{
  "hidden_size": 320,
  "vocab_size": 8192,
  "tie_word_embeddings": false,
  "init_std_qkv": 0.0184,
  "init_std_o": 0.00325,
  "optimizer": "ademamix",
  "lr_mult_up": 1.43,
  "warmup_steps": 469,
  "final_lr_fraction": 0.0
}
MLP neurons of a small language model. Each row is named by its layer, matrix (up: input weights; down: output weights) and neuron, and shows model dimensions 0-191. Each number is 500 + 50 x the weight over its row's rms, rounded and kept within 0 to 999. Numbers have three digits each.
After each neuron's rows, "fires on" lists the tokens most often at its 100 highest values on Wikipedia text that the model never trained on. A number after a token or word is its count.

L6.up461:655455524515624560474612498422560448509479521494495506493472413438545496437517445524416459465484506441493416416454536578495486464427438468531462539505492484438432549570514530451530454486568537520400541549533338587377507462424549441462362503499498517478438617457516469545560561471564478445496560526544508532475441522512420456627529572499479467463490554485469467476481490522553569458563510496477424518481430469405544507459547560448546489481640462614507490492492464443539464469506499507478536468537474538489544450438474468574507484527522524492558504448502536486536465455451496505
L6.down461:399499507521442506499480450534520531483460492526435443492541523494482448563493524500572532621508494680568440511503467523409433502503506507472499507574546470566419430446456525514553540495449483419454495574434471515485521442491462528503530552549488461536422409541456485551434447447437510464502456401532583436513559505569522571522520458556462484538585499403507571487530502489481471463426519609563583498487560502579473433556575386475515545506487639421525629473519479531439494467464553499535546526491488500516420570480508468484460462496587530449492545567447499440442464586583415548
fires on: "th" 17, " later" 10, "–" 9, "-" 9, "li" 9, "or" 8

L2.up457:504539465427443480500426350534491520553532522515478475558426526543483493511579506456515506465425537487507493505579408552434501493423565474544457555432492463502477477546422498488529472519517505517486532519411590490498466440492525477445483539569544602568453502603594490423467581538487467509521485568463471525522490686465523478396440547561484539438483419535488490530470564538538551480451492426507411442492526564467476440415496435469394491501568485535437581480511440409603472518518514511562496516447467494536464539561466435520538531548528569611518509540481456477520376565507459463
L2.down457:536444506490497460561573456459494534388448499481487500493499492526439526482494427524436468495512469479495446435536550406500557548503460489543524463566551533525440560461512483504507480536589534549607460500498433531496619468504489565493444473406449426502522575403461519516465495489487450490409472534492550488471459456558503506633547462438564460543526468492434464489471495466525460511591550502491607541510496392490515588533521565494553490496495567509621475617611517544471462598502510468428543471560586545460432471418501554511496436450497394524417505418583568432466594543480496499
fires on: "." 63, "s" 20, "\"" 6, ")" 4

L13.up300:440492574479444496550494522579466512508590482504412544526602456417423437555485471524558415535458563408485468528494475535453497504543492486500512591375452445557522461444443514481527470465519594484557456560535514511528438557432549458457469535451522455520452562475420547479528553551572497552484543580551477631506505517545454431396502484393479504458537450435548476607449500512563417612466510439494577601401479468551536462507502427456477531541523565495520464521500476468444521506553488478470454553476529557628501483544580539489531484486578529461555496457530456500550418574466488493
L13.down300:526651402466493491530406485552443531514565490672470524629444523442551473533504433408538505521554486529508462495499478510546495482555514479478442516505495405503483524445531476548529504447482437479500484528633539577415331517495453459500518476538568504559517466465567404437518568515559413525424465483479507499535458560383572431607493467524480562483486581535527457471472548529478518563484527468522453508479479538513477516498505571490590471462425524504486487529570552474537576494509476514520560504516584459498569504554558544445541506483500604500544446509470446557532505525535481522
fires on: "." 75, "," 19

L2.up392:482530514388571550465585434496496585427393518577507484493504486464419522397507512466440475498453460456488437486534501571504531499483465499476533542539400605441436461574458492398585504477619579421494473592425496498483573539566505430559495502458456522538564436454498459548529485522521470448558386551601497478506449482551550489517467468577430501518564488601437497547513578442592492520426453529517428550465535426411436508511539529389560472457483577490418573481450441500545452451468515511450533423472501492544517497550467578495549513481488419527483558518535533502585407516370470486
L2.down392:506515477502489373495472543532496490577533451559471472574498517533554485501558498608502458509568484589508501490493569473540425421580534527466470485496587503518499518512491506599475483506489485509483518467457568489474101468508493526484525462495562447441461450530539547537492525524474529546511515475424479471521532497524419492446496533530546587492473498474542490492615478528534501458581489559512484500424515573509561510490584539535511526536452466491530526468520459523515558492511426556556511504499452484501558506452507457486400452440450477447430484467562475522472575509576387489
fires on: "cc" 29, "ti" 29, " train" 16, " area" 9

L5.up558:467470437441509572504478512567482487479530528404506536517416493553479527439534529508477474510529500491545412498474533522483530536479437488552509504546502575478430595491399490513440539588585483449423466503575466459555503496418621481434441546603566464555503558535420422553533428512529444574456520477494563576371498437563544442450432529530488578470544478579485502431473524454519473517498495475419501484478472577509549599449471530555472527428395481443550520463507477539542393558553502502579427487548471588483549426531476451575495492468539452530577397441541529485582420498503468453
L5.down558:446491511542428450411497499404428465470472488504434486459543518488493429559522502417573554598462516563482474482470450479504517496561524464473399518512471545514553486487569544581516516469476491421507446530589502607513330504447515455575532424409489554477485541562552495479559536446499565508590445483444474460632473489509495480565546554538513458497451529440465454539446491496515494434502430593468489419335469512506438509457540509505510470481502551598495551546529573408500509495390557523509517495466445430357511545518532601474418452509562581447468532484449507475444479418519519521
fires on: "." 40, "que" 10, "hen" 7, " BBC" 6, "get" 5

L2.up131:467501489544528455507582554433500532472445559562454519422410558377431499482571586490524512452401422458456560480512599539497537508546522493459507511504490572473462456466434505397608399446529567443567495501501464504443560400490572453544477545509484546472494522433433490507439459484545454488507524596572527469491446541481503418546555500544556468526626539537526524503504546481503495442530457584532497540525474532516478463398583546465537480529592503544514454491573438473472435474569484481584503456472471431474600438488472496531502619465595495583564503472578467423492454550462468485
L2.down131:526457466463527490566462503525559533598491518524559497512560480502506451506464593651526452511550450521559455517483447384572531490546480494533536514389530506481492493446561467507483494565577483502503565493489522469585281590541590472419582508575472442477521517428532478492434534500430484560410456476390467539519564523448472453432461534570518437530428539467519495526537591473610446521412472451496521474502462523486569539553477400511521474616477489517447471485507538465466553490435525422495515439495515558535488409459526451431551470496446510464515414535459556531434553439535484507
fires on: " area" 17, " given" 10, "ii" 9, "cc" 8, "omp" 7, " age" 7

L13.up387:483629486471510467432522485497355571549525526516437466536455553476495424565648408513521447596459531520525458572549507572472499596547556489493508580469436452572559544492456448559518452526488546482535479589535417530499431516521586461498332500491574513503478527562440402498455501543561531557435551539482489501473544543479462446500505628469524514490445536634529561454517573456571463532454439503548546530551477473490516579463531540462539538555538522545489486523578453494508489603498529411397563533485443474641589496442493528509502436447501437496486537492614446486588518546501480481
L13.down387:581559563439423510523424393507427624489569487609472487618552497508555429445530459556541506490488469509479514482488515557586459471423578473526475490444492507509458561421546554483449531501485574495456446513573524547512343523487460457426503448517498482499506533501482505509484441453497457530444453453566444490523497532441454518524454489460462515531503545510492434526442482463551506554420463525555479519483443506641514497437398507505458480484478449394464448544424556507593594429565527503479576579411515485465481517479519476557464492507501515530472578503536488496513570525569466525
fires on: "," 62, "." 37

L13.up536:514563480530456589562499431479520471525549511466517522492451517498551563489458506545504455446527618426547600508514439423446498474508441457526525501502553518546474559513629419448565525447522492394495409479589562456459476432530447536559499543431424538542523472544544508542621432481489477383610441539466484495486512487503444466475471598440437459489598483563509506457446403531579506518420425507589448382513542489526456540508511481414442485400463440562498504538435504498494385482442480569607551473468499582492484393561501496442547411554601444543508509522604441495574563446505501487
L13.down536:476469493469504391506409545502470584508451518587489516543482531507488421485534537469537495376469460488511481551633517537511536585413579576575492463450462461515490489341375580465481573444548436528541488562394357586525467495564497452510459506541573431477514538469572535422552484462534529600480549484516451544517420499492574489520608469544568502544440440515486540535541612513531495480471407597493516537439482515481513428521537487457511448547518516529495506482586446454445526500507480518489506525581542455526543485516393504504472576558499537533465512514596591470469492494496476620
fires on: "–" 25, "\n" 13, "\n\n" 7, ")" 6, " \"" 5, " Dr" 5

L3.up518:550492530482556586342518515509539501553508557479474555525542429479493460418527453566434511472515485480412501498533466629479542539462389514481546474454490512481454540551468507485514546455494520476436510492398467540474496460601605534449598553494489498489488505459445456502448497563516503466526556517507436503450506465533368463489502526477453505484467479440404491534398474459573461457453535446550547602453499480456447478430443569491486494450476463519495624497492532408456493555526517552339486453461597491520467513497467540462513484549555547486581451556529590432537495527539381517
L3.down518:509522514518545466582448504544502541498508462530556415455430606565482500465494576461581502515577513523536560566520485445484513414466468416464516508488541508570453485471521441582506512521502552465489501518575544438434104430468436480480423471505446430525511519556565525549540501517493478499532481476522529470512533499480535501450484496546554510509563442561562581448471548504438548492453459525431496473587479449473512529586527503576489433577454597480545420450463424553496520454502528504527532501473451422466505531516573429580538490512497516549526479462526449461461467489464560470
fires on: "al" 18, "stan" 14, "ific" 10, "ym" 6, "asi" 5

L7.up134:465376510453622544553479589543523449466456591478453518496562505456496524454531475529474531573508585504580519459509375497525450455497421441447591446494516528444575542526475481463588496525504545447505392604529444406523496483498542481491569568457515513421420454508455485542569634519511539527483491511519425471544393520467527487515508550417446548556459512472448453525401469524551456570451426453467483482477622468516556539490556541486475465515585527491518514441531487508483443467529439428496484526512423497493462599496529509451410496524469417617567446494518630512564485496412455489
L7.down134:463587436469456444434532517490525473488486463478512450499529481536454489549407508577471563442479448505420498552508492543407454600508538589598453517358453534524429468479514490465542481466565465606540498448479474528410621403511495495487368513480430483537557582502509474534541448518485534418441516491504453452565551553494649417503489397403466478430510485400507527543528530488498474502475541544489523508484561494466499479558568492448515500524489501469592463535499481462539548494421499510597436548438527570568574498536471595458554560460520539432513506489494498550432486564581490510
fires on: "r" 16, ":" 14, "s" 14, "ed" 11, "t" 5

L13.up251:559514496445468560590550442533395484402426475489554619514555559549546547492520480592454543472543420554553514548501518520475513451593446465501477562570606489554486516506477505513473490607460554496527522641503526448386461516523440396607455461488449527483516505485578478489575444443534426458544548496572491524484537536555599486510506511509441439526425489516523442441545553549513429431501542470452503509508562421493541447563481544495469453517503529547507442519561545556407529502454604541460502558497385481531511541436533454543557516468497459527461598438540466402480446512505479524
L13.down251:520461530470444570394558559501571570480455551566457535430586561560452538507430482513513380489593531414464461513436496540452477499524438494532488494521458474501522518490423564512567566501514547567495542459460495456486408475428522517507511531447478480446566507529575434497499520424468554545503511544461430490526515403550545557479459466471477616535516533470526504443596496513521499477410516626514545596437601499555531540464493538500454512530495578570421611423491490394485413515467549540520451553522514500534482575504501490432532504444544406490433472486472441460576508517463501538
fires on: " an" 34, " (" 11, " |" 9, " Shar" 7, "{" 5, "-" 5

L2.up104:551578484477430570461418496623482587535504419520460418589391520553508544505517564490546485543445504441577480474508456487438440519467493512512532499403498631465479427531517520397604535581596506466454448427364480449502467411501444390494402485452520494470425525524524599485393459556512436536475485523438438521542430464585451519480480494533408468461495513535459531471518558438519404528495496527525489529543549582517400515464471538461547578507504514580427548489424514505490436424490483579531486414546527535581494620525466463460542563553511522503497536554406514436467420492515489487
L2.down104:450477519500509390502538500430507471482451571457597596449598431575581472497451377497426491468494448455447434442496477502589595448542484476547491542493430489545405530488521539593443517483521460449529482414664568534452406486626509542507527608508507467455565587493434458530526543401522517524494454528524499539445512481516475397536499490469624512539477508470483480553527458543488610434585547487326494487490492425498481474561519469597456452457495548395595508561541469539523493611532461434457446523461436431482475484465451545515556459429501452487514464439604506558538538434490515547
fires on: "." 36, "′" 16, "\"" 13, ";" 8, "rand" 7, " later" 7

L11.up376:422471503445531411557475612534532485479453488414521541572566473464485473550601450491484360553421456522550458469537479534510539440600450536440456477444613546501512561494555477559500525470486520450633483522625384559497468481493448548377368609568513474449549512491551593535551528549483484503559611590520484504450524464525431453475531511523481466475448469480519475366462546468530516462508536535490495549574486526552485491494503505511506474541545513554499527451497457548441579428513516525461487487523429510501444480473506434557494536533430433508460485449470418377448445511506533526
L11.down376:424430500529465456420512524632510430457462581421433571514589529559479471373502450504506430492591514538438493457455498407490429466526583478490535480514502431544491531652550472428530515520461588540465602521546560483512402508574488452513488542458457451480506494549595561454518496565462547460518572557487508500570518487504468505571477466489502603538427509416540450541441560471499473457405395479523512510519475492442499521511442535470485526549464593562470535496530515510560521556499405509464513564525397415451466487479465548517535523441544478423488479545500492576558557379516501484
fires on: " (" 34, " |" 11, "r" 9, " =" 7, " she" 7, "|" 4

L6.up520:480555477382525542429517524567482503455348473482347424557448456513436503449534610477447421435394469476457578434503485524449512580523468439498438599423535490551480480453528472562529445486529524426530463480511463435529545457598599452515434463480533495479594591550589498480522527518490443516517475461486543474504544607486570498498483528509533500513419485515463502447564521456583516530468468534465411537426584492497529400539530448527355513558557555407550502616514543504400388576556565567458561522561421492465483605444473439573510425501459487510491503554485563465520464449441427511
L6.down520:557448441654462491528397470466481534498535523523598497423536461520521516528486393455471550455504521546599481525504462517442500522452475511461535479534424507516496436644455439461488554537443447564494480475402506502418455559557299514536549524447518596523461513472484539453519462627546555562516450538493569467498508524474473485495450512537478498465571561549467524595550455534375430471473539486612456540550480523595433585474518507441555504444461389532557490530498595462533528513496488434503489485403500462527603467539511529464583520402462535463515486481538487462482529474457492506
fires on: " |" 21, "t" 19, "g" 10, "l" 7, "-" 6, "ol" 5

L6.up411:526561470394637460501589447404515493404454483411509525526558591555442514441499503498482459455597531503518527495549518490560502486518470485444481550486596506474460493438489445634522473567459517451515518578529447514454531372484473519540464484507530573487604534517439488476602521514531313482432418466520413494442422489502451458542465469491449517436518536572581521556505501517471509549535551576391518522436514403489438484552569502506545566489451498488468534461463462593488555444535505559458484447440514562592551476452415567520514535486572463550406458490527474575591432529514470513
L6.down411:512415561484560479457457536478501528549494525551455579401463477455528508625494500582539432509486462523545480539404510479511472547542483521512455494483391612500542519398477539456435435417522487495547431435427495448502490614548593525521471513458427434522442435574526478452514478527529613510560551485538478479494622481488500534553557544457610529511436498323451560518445474456507455483529427569578599479504476503550507543440521591481523495430531468527514421496501543438546441529406508463535525555645429454482507506596495451555596429527519566454438463490372435443387544412510486574
fires on: "ss" 26, "eg" 12, "th" 11, "," 9, "ug" 9, "t" 5

L7.up64:459409516506462521552436504529501536453538507500516441551419477449409482474467419445485391407441476550488496469493503550513639565455496412478482560522479590430494505465523565576479513503466578462437510436528496443493538510459548552460460469521482475446549598508514592529500531515569491427455502544466483490366459540400524510472534463508567507490497516617529548541559457493511537530580458468507376488466499429528468526495592511468486397507557563453480482545540479488418494416475492451442504554551555484517525476579512458583477403498471579504496460479460410464499500506602466565
L7.down64:483564460471553464491477503500469481494497579521462557538458468522567526519546532541556503553492623504537540441505505487578474465624493518479456437519543508523466480460597434472452571494530459426516488609435521503553568486548459542547550503412460553413460527425415342430469474458522512535516575444461567456545560453527483452540549564446384497530529494418444396572445496520526478525354515488554552508464505493555532576465443502598516602459426463543510466521576583474477448522500495539398504474522498426509537485460496420505418521490485439533473495514492530592548512496522569452
fires on: "e" 28, "E" 16, "ate" 10, " (" 10, "F" 4, "uge" 4

L2.up555:515562538446499493516527415523464613503445419550474451545501540525498501453541531537454479437461435473497448579579519542495553571525462436507525560502516510505454593566590424468565448555520526435503528430461479438454457461451431563506479538428503516511494478468460537466504525447435433524499439524574462510468465462353503457496478484531481563555581472554432489509458508488493516510439564560530427535393422430514464563439445514487525523492420444490457483428463638453488508457522497529502538446502463657499539524594491448579509577546518511476536579549489457517548500490478473522
L2.down555:390461444555556451513487473507536403483520554522568511444434502478571594505462447558531445508476450554450525486515508427564418413492600550530505453433541500567477469493493524532456569575626464556531462582488574572516452415468530474590550491467452510499492473515527481486495583414467483569601545480498615431537420476575496545471518495490562487419486464559468515387579506495502545547487449570521580477556536520544558514607572486503464468463537538501548548496474473508466518518417456505461467509502479459543517458345547480579448448395553491522450496469602532582507470516444484511
fires on: " player" 12, "ree" 11, " footballer" 9, " personal" 7, " appears" 6, " position" 6

L11.up578:464571479562547549492427477453439490459534502489487419473573557469507525471549577472497441509539526513516593527545507471416479598487412452526523474441505431527445536496542472501542476439543440423446450551427468530454498470529543590619501468422510476511547625417553514457525434469585415407559531471514505608445590556488380546527484499510442441477456508567524486522489435517507426518552494416523440503499484495512475553519471431540448545474512504538434504504515457563450482471494477508553483552484500494528548398527533463420499587468639518488552466491587427516504403539477525507
L11.down578:478446498462472472427618597468569497515454416462497567510490512530527482445547470530498534605454493490511390564464404540473513477393516581529520493553583515504573475449497573504465558519541453564511514559536446447506424501530472572545557554487490465524489443492572570540471561474372539488476476458520533512506548476522585505439468509546476534399464582416453577492406492583534557529504483490474468460504514525523619443669586490423491494535397518524489498396471497579476497507521523556474497461527529545498466504437532433427472459560465519552501554495447571485476535540509537568
fires on: "-" 71, "–" 7

L11.up194:462407592488492472521575530493528489521503446446470495534412519440503489533530473539518442536522585527505480504596511471498487485438596462528514491536489474572520567471447484480524427455490552440573481520558530511478484487546515515442454562466461514506513529453605580459478548475442541560509545482528496460491527424533524419486574429430509546401599456559533493538454419491572533486434484592551509500542533444603513480495500414475420476582575539519423548454595525489477448422550459499408508518533480590580565544474579445508539507495489498556548468447584379475446510403372569560
L11.down194:496538544462505528613487518591494547597521529380471449533492512517532528475474475474519454479492508495475530453462499430475530550543503564496446490533409527438460442515509540482546524532573411595542424537487500516516083501535537514485471536616420515511476476483464473505453462554493483499555441521558527460505429550395513504459488588536565550454498438442457525483554460449510516557567530466412461472471481578558406512413505567552572425462460477490557527420488493540491504484478552489565532510489521466484486433552433547525499436493532475466540475575514540512501545431503400527
fires on: "." 55, "\n" 14, "\n\n" 11, " |" 5

L6.up160:454469488487435481549463490453549664418477423505490531501454506596431516494536446471457549477502597507511519554554516555516486470474535468560546557522554498484445471596472523493543400521569473501478497516532487508468512516468671507458423416642567444525440507494508487562535531474443487449438448552444509559413408490493536574470439579489473560503486486503506623519431506475556483378564507495514495530456408509524499513550560403457516475498604533516527557480493452521426437476361463487597562525496564474508383565460507557496485562495473502528534494461503439462516374454539487587
L6.down160:514520454522470556461499493569530487544511574454540505537627503459559518561500516471529531492435429495453569421517541473440548558558434499470469577480539532490531522481517482558515509489498458484545514490491550465538527524475400482490569512390557534465484453473480500464478515467451507610558530428475500448535636496471444546588573466567565453465484525484561428540505426499427526611385533419558528446582503517420450511471376480539496458476475501455476394532464499475548505453506470538392488437519490486477573467479473443571417431557561519541406552448473480534507576529450492439
fires on: "e" 40, " and" 14, " career" 6, "E" 6, " cm" 4

L10.up165:515525532480420524518516511549374529526558498478451476470509466514506504495468529576474375439450544451511435384559446595480452490595519517424535504544435501515442516479387567534524503536594414438540490478533483472455479519546469526569428426457525497462536564401537583496521465506532483531512495446511465497543498542390553498640488556468529419479517481472552539471557503477478525525513444545415461583449435414517418514466505429475458603514565468518460523554476553474392500581475484543381453424547440586415511556520532515500462514504529523504461511453468509424487535444397402559
L10.down165:478532387455547495554566546475534498451553526455496554536450508484421553516592486532383492484440501584518459421530553396530456541505457475540483400598607498515418513620598460475523479508542599476607542453489583446432588561459476485417517414493529529437549438547456517553580518516515514519505543474453532528592442486589472453530560462483584496497491541501416492460524469482452439494492560559485477517440485517520574587442468590506524523533552494514597478519516451497503507404535423478638596669538501542443418430613565545382414510523434451571495543537477430505592495468476580510
fires on: "-" 39, "\\" 20, "{" 11, " |" 4

L8.up396:519540521452562496556483572469546526531463492461487449558475405574396526444444534514488527526477511505475515548471485594473481553472460469478512569542531483534511521448459531560569500525570538519452520408520569500463498552475486513369460462448506493448538540426535600422557493416523453476513478461407466480515477475476445508520462495445509496414631579552548439649592514461484558496454492535411410617505424387439488547471496457537418455489513512435549564472476445500529464513431450496568551514502449512570463532426618603533469403509568532500527487511498549589479415525527415541
L8.down396:478420496353529472458604531529500604431581534541461494570433526475524470550544493442595537495497464535444525502499466448495530449504540515538486489488512443513591379530542494502517565428468535509531476495418537488478667371517460507563494486497431480547442446519474487483485507443455527604481436544598533594485453448584537506541559440398414492478455537532505487544489506470481544552471451506511540390492527517586616522578518481502519511516559566564440506473582478442525427543501481549514427507581526513479479410554540566534357527506543506568543622565446507435484456494437595496
fires on: " of" 22, "st" 9, "y" 7, "nt" 6, "ent" 6, " further" 5

L2.up252:404466482437507567512490467483473524478437397456467455491443524384448542508553408550427473486491488503527442489515547522484534532445530465450446565545508487502509533516493485538531555562581467479431410470518488509430503436622522597556359501543479528455429621464558534528528442501487387482467544510515518574480521412460501546489407524504384568562473525600462491487525540517551519497505538459505539547435456478487610518489500512531459477491546470455499562451528469487452430486396573536537571552454495587454483502585504456536519470557625524503548481516521435432574402505499524576
L2.down252:507566448591451506383485553528501477480535502537565513455557515523526411496463538537546475548525529529556464589483593530502545429501554496547549456471476546509567462503517477516467479518455478576463425475532540481545275507432364492520481546429496566551526460515502524571508467428515619535532500459554457465594533555543466533551565471515534570489525519504478484406501504491410551528434458452527433486600460532510470464592519472509547489480440518535484487482522568470547492495643496457466504494518532428543482480428558615382457509470507573497457510554487522481401492509487523483
fires on: "-" 18, " light" 12, " Long" 12, " Tu" 9

L7.up613:436461520536496545466583416472543467420479498532545498472562459475538464477621451517567495445537521513541489499431497618539526518623518556430524610462430504489391512543505482447466537511586476423420502436522427523397510520570496518531484500492506543480513553454529515533626391455490453508532506460497389579498541455450595510597420475504561506494472541520466527464494478488464429522506476496550413493437392458478460526439594441488534555561463503546444550427529454472434483478404469508513445477428523571560577511517550453469495520435494529396576496507528569510574533460471491590
L7.down613:428532445526494484393550543477544485482467431542433448518470557431494544464525532534358458563506380456533434437562543498487448454494575558518436530432565470497533544479489540561540511483459483564437494577420457504537659533443547535526441594417532563475528449483423569616479571545497546516499491533465491477499465502534480506433504518571479516511456453526547521473439566466515376514408552518488543490516516444503539475509567555564486457475485531597566476413595516459523513564495508411505533586498507490506518543493435419416413528563527473631445476444441429546528451493431530543
fires on: "-" 15, "e" 13, "cc" 9, " de" 8, "–" 5

L7.up117:470525563462558499438547487522506478471538419482474450443464416387527515505457508520446517398541511597505541495499428526387562609443487522536392575471588453538464439610448520477461464523546480419464518504458543534507480472623488509527555477511492459538543450572428483515466441573512399494438428484454434565441527546508442477524451524506486445446501515581526512556513521463490554480520473504432402486535482398529509436512517444545496475491406532471450487511504444473529521497395593535428393491578429587482566534519534512613456539486563538558528541479457537529470515501522503554
L7.down117:520427467443483521478573437527479579489575522422599520462482465605505588550484519513489491417412473475466549554567594491553444505515456506468494454537470486464561515490523468509505458518550498524548532474480492447511769505551439545471450393526495531453475527523477501435507463561553459549493441510509567450506407475511480455461550522451426501489530492507483496573557450444537431561430417512511489514469521412434539525421518443490568506476515485532478612519511414562578516549568487579575522444496451508528430535562492537533318452516524540505506487499418550521565461571524497514
fires on: "," 18, " to" 16, "=" 12, "e" 8, "d" 7

L6.up318:507536599512449467560465556492450530543451570455518466495495438528517519445465473491440502542575541514561515531529489510412546512522470541487446492442466518607429564536466582423500587517482560433538422464442484548498485474577593505500374488471453573538475470522626531555500457521438530454479479489436481523483546561497503519416531514525502472494462379525509427673468537474627495512506508465481563471508568534523523462451542488471422552403554507484534544435536575588484475413514463526499485549566394486547468486523556554469490466527522474427544493441524556488570493485494506488
L6.down318:534451483496436553497516461459509450448480448473493497419536559469500450583598543561525499486471586491542628514525472513501503493545523521466493474518504530503492572438483397498473441457607482482488607479490522430524511501532449467491536518403520470443619533560511450463427471546519543573468489464485456471475527475505603481491442471538470511567484438476531567452449583521396448526454486466454491503454449486608535530528508581508533568472560575559416440420519428447569508454429541487407526456503589323486503546554502615537502445552554486519489460524518479485513504465586518575
fires on: "\"" 29, " that" 12, " du" 10, "rid" 8, "mm" 6, " and" 5

L7.up543:490476555407481525474545544501454620470523481578486482517491448402375474552553501544474462464447521569507515509556561472441545518556496565446500510514555478448424479546447500415496520476547568453491476532485475436492521565461501531471485461559541513607545508562564502482482544518535409546510491479417485490508534576493507563493454526532375476441443422471553436502445509447609512481501466497460395572457487524509565485565513606446494417515489516439497543410438549516516366485449536511486495512539513582580490461544531461446556547444512516527498538535495506524572415487586531541
L7.down543:540469451590405385474491533535453485428512433601576485506477489529569403519510459436577507440508435465453399491413522511579515463502551478526503496455577427472542467492494548457525489529486403520381479520451522507447496495530463463493471468395538527549465512511471546522548518515509507480408533473545493523500555534458580518573558457553519494409574483535523565531621469566484472572537454471439458520526512425451569454482457466569525569440609488514469419592508462490454525426338529476502517514571462501551447534434513518614490441530518500484546521488511506531386567486461550518
fires on: "-" 44, "–" 12, " |" 10, " million" 6

L5.up505:558552505480511533553599519565482412507352508503419581506552554516457443474533510509532543557502517484514472567557493536456546438482484460507595530451473448510596535574466411497582531554510459505566500556443560488445525445478462473492526565551480571478499415541427474478558567471577473604500477542390459516482391544541547469546539553483584565501520493509529505507500505501586544515501412393485528494432472485518564489556535612440454488570574586486508486515587412478431456422511505535540468465482491505469536488453458578577477506479458547569491545505495575505487461567502435476
L5.down505:511537490463482465527384477488511597498529457610557453539475397501464473600461542453425546483563468453439476525451541460545447536495475489515435425501525584462403545497530510527481420483501530553470452438531497442494533472452535488456432535478527517570465471575626493419446483533447600467437500428508474480501596548484517554572461514442489470494451522531483530511552514432365444458547543601469500451520484523482497554470439461513553523389457490524528529458383522516538544511435495471551522543518492503404597545493515480424481478580558467493509542521438464517445549523461528504
fires on: "s" 23, "on" 19, "t" 19, "ing" 8, "e" 7

L8.up335:460506579500516416469514510548496469442370533494495533548574447337404555498543554505461455475534559539424449541530525535462412495523482511509545506445453452469455508499556465413580505424567539384593509476409432510490471574511532484524435456470512529533533596520486524540532423491493461496445520483502580539502426466543494520519527585525585488505541507497477475472403582499464577561547545563437517504510491429455492519495565560431511407500565547501447541476500507466525486468519521587484504486507482558479540405452597447484558651575476455472580491547498403496550507607487520472
L8.down335:524515456501482557460545515522416469438557516474531501472475487606621472477509550486534499500502515500440575485551505494406458521488459459536498506522516536424503509449427479496432529562494484430549465519435515440519843419478498521504510494488511568578463535473406521486500544507485483421470531452477445562505530565501538555534529490516528412457474520510470500530573570496569467466485504530532438629506536552527382488527438545577500538509543497454438507620483508504566462519480565502520475469498451527501469565544522418458478499457573584368486495549428515545458478494502537530
fires on: "-" 29, " and" 24, "–" 13, "g" 11, ";" 5

L3.up273:460441433477560552491521481488515533462507462469418440504484465422501476533555513581544542499569522464478522465498507643483479515521448498500515533528477488439443443414467464585590537465550525461509538518494453531387494504520540505535380479516489521572512517447478533494515509498597505496464528439493438566456473473576421540574471522473495456527498482530621484532533585410532474492505459520421447488388502476525595517442556504501469595633569564526452556498494473458484360442493463499528485439583558594440539374522558529547517481512587438564486520487601363469534535511519419573
L3.down273:480488530527405488508499493458602527562496496616510540483450504570444499511514543532512452503442496545495467513528491463596443540422529538455482530527396465500530517473498493434417467478527478589465402429578546524538231568417485508492512528504531530378534445469580446521547481507494544551529443597540527537424510478555554551396516444542504549528485485536409541479585442456468500498521538477443505538537520463481438448526454468512591439458485506503476511565535513566501576433591498424465554551454459496565540592432422605427550488528499485466530535603447555524519523514479534445
fires on: "-" 42, " Cole" 7, "des" 7, "ract" 6

L13.up373:504545509407581494503505528484493492506476558471468500543514493425528539466557488529475428442531517538487473462399559506528546515390432425426486478494549512404489527447519556507431477583522552519509395473573463552479491513480501572493529516447590609627559515572550444500459433558547416442424503472449455535351515470500457464560366522482502493592406551544545506519521515518474505552486416455495466578513425547457478632486476512561533476471560415592528506588577460567439471431459499474442517522445541528538562625442509499523546462536557486469428432498563456494594484470539538526
L13.down373:420602506503475513517464531398529520578476412399459493479448569420520488487557469562502481537634521426552475521433506491485423527445537413497505446530448518402505500485565534476474409493572507445433446465521430575498472486468505584468535478438539542525560512545504430621514498561564521570490472499451386480452513471478411590534452572555475520531456508474447549383511464523530433447516499545463499421506504480509574570550518543470501537505548453527510468549543556526502482393500564416513615550538571551544520595530527514522516414520460479473501410484524545478575620436558516535
fires on: " |" 26, "|" 13, " AUS" 11, " USA" 4

L8.up468:526499571476513515483481522472378524419492497518557441565519573489493510491503598556489518479388565555485505476578476504485512497521401513469489477480546427515454516576513498491547563511531584527501492511518450482519481499546602479477446619449572438535513510458545470458538448522432409429478441550478490456504481571598507398537473579502528494485591535474506456500410562403591575485468426393451462473537527427480527538442515497461479439525539506496556494544539394574417544532521555518456429546481464511459495539545543477528488508526510474532495564422450393540524472604502496508
L8.down468:494485500496580397508458612575509415497444519480432579387466479531455466482466537378540516617521533522525426516494494538452483491428460523534469526505602557465483561470470532508501476485506528492470476554509507450486336540476458602448587469487450475464500506470447559529514467483480482497574524454477525488500480489592562542519475506469447483492486495511463358520527505490492380477495484530530590552482392445497410442514425528518569591487468472555570560606561545513417419501475456542425500584479472424482424411382491501529581578436416559494452447561505529446513546453553503437
fires on: " =" 37, " |" 10, "r" 8, "n" 5, "st" 4, "," 4